config.yaml
n_layer: 15
d_model: 256
parallel_block: false
init_std_qkv: 0.0396
optimizer: "adamw"
lr: 0.00208
decay_fraction: 1.0
decay_shape: "linear"
steps: 6170
MLP neurons of a small language model. Each row is named by its layer, matrix (down: output weights) and neuron, and shows model dimensions 80-207. Each number is 500 + 25 x the weight over its row's rms, rounded and kept within 0 to 999. Numbers have three digits each. A neuron's up and down rows have the sign that makes its largest values positive.
Before each neuron's rows, "fires before" lists the tokens most often just after its 100 highest values on Wikipedia text that the model never trained on. A number after a token or word is its count.

fires before: "\n" 24, "---|---|---|---|" 22, "-" 11, " " 4
L2.down314:529501523475517519497480488499499468495492494506557475517464478505509482538492513533510487523435466506473526501483489461484532509530500541532503527498517539510470494445535487495510457517477534549491523494527475528480500476510503527482473464508477510487508514521524489481536463507507500528511533491543543488533553499478482499505464494508484446484512530509504473478541502467500490498516

fires before: "s" 19, "d" 9, "i" 8, "w" 8, "y" 5, "n" 5
L12.down197:512463476499511540503500461455472521526487519513487533525504478469496522468530488463515507543491509513482514497475473546502533489524504468477470507513470505502488490525549503503536486512491545511551520486519460486539512520493495512525512462513519523501472499495503515567522488532494526527479488519521555472484512496460519485498497454507453521511458526500442451509516527490490472542529

fires before: "\n" 20, "---|---|---|---|" 10, "p" 8, "us" 8, "-" 7, "pt" 7
L3.down482:527519548508507447534537465513487496558436442460499479522484502491503499506469484504562482520441494518510467526507509519492518467485516489527436525477507485490502488487508458509470496502490468500499477532506475490480488511502512499483460488512511502483450464525518527454497482517476493504520530507472452504509525520525543483487468510504517471477494483508534519506469531514523472518484

fires before: " |" 32, "." 18, " (" 7, "d" 5, ")" 5
L3.down239:508492505465512516500489477479515474487491481459514490468473524489507518517507495503469487523518537544458480547502505492502537495498514442479496535521525481520458532472509475511501451497472518503512521467475512510503536502514502484490505534490517482432535569471517493527510501500518474542531477512486527497497510475509509477485512484502522433499491516466573529497512476511506468494482

fires before: "\n" 29, "al" 13, "f" 5, "bi" 5
L3.down497:504492455528488510519492507480474468554499476497480498511492493493509534460497473501541500532433498496505525473509524510474525453489520473470535506522499498477464471492490531493484486496552495525525455449537468444532523526536521524493515529545495488490515471465493525487481504494472518506487532489511467529491496478545507483509534498521521493472485511487536490458444503512507499490523

fires before: "\n" 40, "==" 24, "The" 7
L2.down256:496524514502511487502519431462503483452531525466455489522496489468490497566469503486510527505537437511502506504491502510470500495535483525505458490501471514477500490507489475518524461471517482478463469515465486500508462501492490543482490498543451522489512519506502477481519506510500514476517542468499501493483494502486505511498528455514495487496512529506489474510502508506491560470505

fires before: "\n" 86
L6.down471:513490490483547499521559457498525524437497525500467476447516524469485503524529505520536469549471470516491509530492516493509511521468513504486533475527475556492495519487509499498481524516509513471507522487482525462523495454487523509485470550503537482496488494516483527488491499480515492480472524531491489505473548467509482493508478455494530493464493518503526520423449496473516460470492

fires before: " |" 45, "ce" 4, " +" 4, "e" 4
L8.down208:472513504503504498471514491518555505521519512506480468450519528491469502465501487461474539501492509550463535480510483499519487531497521468506526477516506543520491504496450521496492491484513464483470498477491502575475540478485506520494489472526524552506525522524470487603518463539477502499477490485477504524474507488483481488477515516509524498527528468493521469512497543517507515519477

fires before: "-" 36, "\n" 20, "i" 11, "ed" 8, " the" 5, "ton" 5
L6.down566:475490518503483482511520486492506533526492502532464484495542501492474491522484504495472511514503486475472477455473513480530498502496524483529502508458512514503466509472482486485527483509489478487448485511487481504489557497532464550491458510517544496475491517497484474535426506476532569483473486497500449482487495553517513450511500504500535467487477492501485441500505540551515501474483

fires before: "\n" 86
L6.down541:524519477497492507544464459539513502469551458478488472524476510508558497491479522509511503510463501477495528519502527472496544525487499486533484530499470472513464463519506530531528493486515476498524522450518519483508495489499503490485493505491537485490501499497538519511484507487513483483504503522490503537483490520504449535476545472526501491491516520502517474498511455490464516506534

fires before: "\n" 35, "ri" 8, " " 6, "ro" 6, "la" 4, "-" 4
L6.down77:485551480487526548564504537463525547481521512525518518496510519498497474488565481508477502514537495501499524504514515485535480539467489510547481509515479494476477508456498482490484452550452530473474487524493490455512549520509495518507525456491500505494477487487490469429468521458520504513500481465547471495495497491539499520486529468506467510447541502503497518471492503501527490504495

fires before: "c" 15, "ctor" 11, "il" 10, "ce" 9, "mi" 8, "n" 7
L3.down544:544527515532540490474462500494520536531462543530431544500501504540484496513489487494474516521477524489460499490471487465508475456525505509528502497534486485493482472445460506528481488487505510484516472483487476446517562523488471521504509529490512507486472494488555519421453490505462522476489488520537481513477479506468495518497504556479476448486504518487467495495527507510525495477503

fires before: " 19" 41, " 18" 8, " 2015" 6
L11.down574:528445477523504532528481443478513491495494513487464510471507513487515477498510468520493495497502471507470546545499471528460543464468498532535518475503500481463488505450532464493502518517465475465502507529486514443464522472478478545488509524514505491504459524520499473486512498502429506457498531493541512507507539443492467488517505486557519500498481520469511479475446500454526517500476

fires before: "\n" 23, "---|---|---|---|" 22, "-" 10, " |" 9, " –" 6, "ist" 6
L2.down141:473468505505480496547506494492529512503437481485517481488472496513532489499471495532527447524504491497483486498477466531510475497523526482512535518487516512526518521480494476452527539549508486508475548457523465539521496512536493523486481484512517460429535496488561479477446468466487443519541474521480505547508509488505497513473522499512500472478490498510467493505475495509498469530463

fires before: "duc" 22, "mo" 8, "per" 7, "te" 6, "vi" 6, "t" 5
L3.down486:517491488476474541525485498493509473516480486576466467465515506486465463535495483511489480546512526456554480521499494496481486499460506469522507506464446494503468482474485504526495502502459464484468522488512491474518504514510448502504495482475489532494495452517547528402485553503499458492485512514504506527515461506497482505480494479513511499487517497524524503516508474509513494520463

fires before: " |" 29, " (" 8, "ra" 6, " (1" 4, " 1" 4, "con" 4
L2.down200:493548525474515511523520512549535488493514521513488486523527476486458501520514505538513483490526494525505495433500538507489500502474515467473481503439500481519492502485542516520550487469509548475493482522501505495460476476531511455489541505488513518483503495478474492417463542467500527497532500527518467540513491473425428456464493479528478532510531550546467466475459504532507554479479

fires before: "\n" 42, "S" 8, "G" 5, "T" 4, "D" 4
L3.down285:485474489514565486527493548513488492487440523540475505500491539513524574511572481503484481532484501530519445480488510498491510499494474501517510507477461500532492475498517504508481475476487486498479497491483485495477484515500508544528500507470520493494503485479566544444519490475531460513548502495495458508504495485491508487553518557523498511505518529481509526486476487510502493493516

fires before: "\n" 76, " " 5
L9.down298:532467451517499497489503474517501499477473486505492499474542476460511522490501527504474513514493507481509494508509539511497510503538487493482489496474487488486520500477528512520504517504521490509521519531543462513485520511457517564516498486500495514483514476511541482396486476501515484516533479481535496490499521476482501475490516509516481493477504507532484516507430521543493486512535

fires before: " " 21, "\n" 20, "el" 6, "ine" 4
L11.down285:509487490520503494533515486506502492507470475512525468495493502528507496537517493511539469499480514515488458520511485472515496450536472557499448476546514518482517513469511482571507454527481492508515537527452471499521511511531513478525533518479523498444519462562560470488525466486500501503540498496504507499499470494498510481497490509505500504472516480510451550461471520511490556537532

fires before: "ed" 33, "d" 8, "es" 7, "s" 5, "w" 5
L12.down157:537513512498477533533478492483470464519554517503475513517491501476493513502502525502524465492519492496514479491481502529492494491528481468535490506456523510478504495504540522468491508492519494515456506498484475510501491511492484528487510540485514476541515541514501515515533501492509538455460496513509526441517471525533510450475506497483471522462528489494450524481532502512495540508544

fires before: "." 24, " |" 20, ":" 7, "-" 5, "," 5
L2.down306:469488495497506482495511539502501443500497475465512524517465542430513513475515521471571553551511543530502462464484513475498499504503548493457495530532528531510507514528519495511481503458490458512515501529445543516500479490448479489518531509497508517510483466451514494503460520465501500530467530501506500517515553491516501518475528526496509478497544489487498471535474534517508498462473

fires before: "c" 13, "ctor" 11, "ce" 11, "il" 8, "mi" 7
L3.down415:516535470527478481528511501488492482551483523484513538496522494492528477507487490485495480499500516492508539507516516501519483534483449535532521462497498497506496486484487488497481488465505479510553467491530492470476546480468497525520502552512483517504458491551535537460476490472466504540489508492522538447488534541504473509525510523474460481477506476517518491531476503511523510534483

fires before: "\n" 75, "|" 18, "-" 5
L8.down213:500533513514484472514490537503485482485491503477502495514532513517512496481502508512513488511490498500512510502494498503489494502489491520461473493492530515481502490497537484492476480496473519493496498493515488484518487486502503486510504509491478485522493498489531489283499519482481486481517519509524450468492487496506527494503496522506469494480522504512505504508487462485507468489496

fires before: "\n" 59
L9.down73:501522519467590476558564534523512470464481507551512523541484469505481491508493465498526480485487498524444470473528550517497477494521484490516464541475468499488494476474499508533510518522507527457468478526530555478536534468496504555475450510512520503497492513485535501473502517453516473515525537519485488504511511494510497504514447482515492490480464519501492494493449506474544513501513

fires before: "\n" 47, "t" 5
L6.down239:536510533485450512528497486482518463490511471518514525484532523461519468520491485488471526516494538507465500520486479486475505521471535507508497514483522513502536472507500468470522488514483509492531477461482498536526484541482486482507488507514496528462450467492506506454537525518476476519465493519474471464534517471476520502459500514467455472479532523526491508505462507535499511503463

fires before: "s" 33, "li" 9, "w" 7, "em" 7
L2.down389:520464503495470506505477516492486455518525488471476475490518525496478473540494507518483487507496532482523462480500491493458479519514519519483438508504451492461468494487461485522511509429550507476461532503541507417499510487486503503517495566477513514503484469466479512463493493505488474482489515518498517505525519522456517492494443525505466485473501511499496473517496516525536484503523

fires before: "\n" 31, "tten" 6, "ting" 5, "end" 4, "ed" 4, "val" 4
L4.down161:486513493497496511513505521495532512503486498473482508474487522510487545486527550525516503503470480462560462475495496542497524539482512541481442498514526533510511487524472442534510471566507463530522511536527488478523497516498525507517507493451527501536508480472516472442484521518490522541496546456518529479488467518525472513512494458502521509505525541549443481521470482474529511498526

fires before: "s" 22, "li" 11, "w" 7, "em" 7, "int" 4, "ol" 4
L11.down447:504500507529476510520492554479490529468539504490509510510543500485531463511453520462491494481561540502517527454522516533441502475558504502493474474559492489494506502508459510453500562501509496442517523491525511477471524493500499488520498539512535521544508525524469534562533494510485481507495466476508474468527480513470489462504520500527465490489493491505540456511530545500540512490528

fires before: " |" 56, " 1" 13, " 0" 12
L8.down120:503497562487528488473518521505525521441472508517510465454463514519523486471476479478502521502482498509502517501490508477512516483452480430519479483521447467522485496484479509491519480518507498521465536461448478529470514504469537495521464499507538520434545471524491501511499536522501444503521503465432506495450522472541487472506533505474481549513455540484459481486470523525528504491506

fires before: "," 20, "." 16, " he" 8, " and" 7, "–19" 5
L3.down67:510507531509499462506499500517528470524512503506469538508527535505508514532479514512507527496478526489508489487468477469479511493441495503445501518490512512515493484471497503481525469461496487495519497505486491470496488534478493507491490506504505550485494460501457492384513523519518501485518524493506514520529500479490520517463492509500455491521492506521498481523505507537490525460487

fires before: "ment" 23, "y" 14, "ure" 10, "ic" 5, "s" 4
L11.down397:460477514439532501476476491489495517500504485480521503507456475471527502490505502512429497523505524491501519517535554557528516510522487543451506526497451539529468493505464520512518514534499557495498474521462501480536530497536525539487540506473491518456518517489507499529519477526503474480504447508457523522467514518496492513481474510526482511531495524554491473518471516465486512529479

fires before: " |" 25, "." 18, "," 9, "–" 5, "'" 4
L2.down50:472471505516528468484467559483473456516486516496489509507561541492526535506543484504489543504513478467537453494540489472453534536453476498517546483495511549487492494493484513488490456515478514498511492498479498429505479535475501513525505517518512479473469521474481480424448493449513520537513526502508501525504538484494509520508506506482510502494501487538518459490519499524486509472517

fires before: "," 69, " he" 14, " the" 5
L11.down149:490509522490487491510466512504478521472524530522523500504488515504482480464531508490473466528516521512477471471462508499486514430514495506514525536479503492493520488485518503497464506458513511554462474477489511541510527488512491549545505517448488548491525517546484517494503521489481534512484483486516501477447517484503500495473510542474499485485492500524528485502526531510482481523500

fires before: "duc" 19, "fe" 8, "mo" 8, "tra" 6, "A" 5, "o" 4
L12.down504:476506510500517478550537533488480528468476485525470503486507548521520474521489544526472526522512579494539486487515502490527482473490471458517464532506508486488514467474522447527514504482523493522509480509486508505482521491475502468483445507506499539490529524488516503453455511499467488494525498491485518526510524522443497484502501501482481506514539488470502481500464480475498484466502

fires before: " |" 29, " (" 9, "–" 8, "–0" 5, " " 5
L3.down516:525528491506516502511531496487494475529490473534481489497525487530494491537548481540525446560508476454514471490522492469531485464525497520449509500509510490525490519518492519476492500441529447478507539505544480531504501469491499480516512504505502494460526515504492515485430505500472546506498547487515511493493490440495503502515494473485498527519481502537517494455514471536514487492502

fires before: "\n" 62, " " 6
L6.down191:526494503476496492526524488521531498448505559478506527501531485514478530506513453501483499527465453425564503482525522535496502520491519471478469507496529503512434476468527469495509453510501508447447533511498464470535514479542511504510541502536484529478504484497509506444531512534479486515510523526519541511465511530505512512493506508458513491542514524550485529466478533548506507538538

fires before: "\n" 34, " 0" 10, " 1" 7, " 2" 6, "c" 6, " " 5
L4.down374:501499480479522477514511473532471471496538469526477477485507484475477529514533542535471504521495453518502529531483512541563513461515493468492540502511486470451502492514492491543499460473501469460500510483497510475525487478508515534458504500471494503511545430498508478512480519531527478554514527465497522498489512540502491477515544494505476478476478492508510481511519494509498466487476

fires before: "\n" 39, "M" 4, "S" 4, "The" 4
L2.down173:469474544527440446503545474521456475453528486504491501497551478439502486473460519516530509513491517505502511473498491507478529519476505507505495529470528490493519494501473526474488492511521455499515474465499502440476486531495504474536509517483493551503469496503531497512540481521483507480433519493469501463452476501518509477518488484487472511461507490530509521465496517530484500481455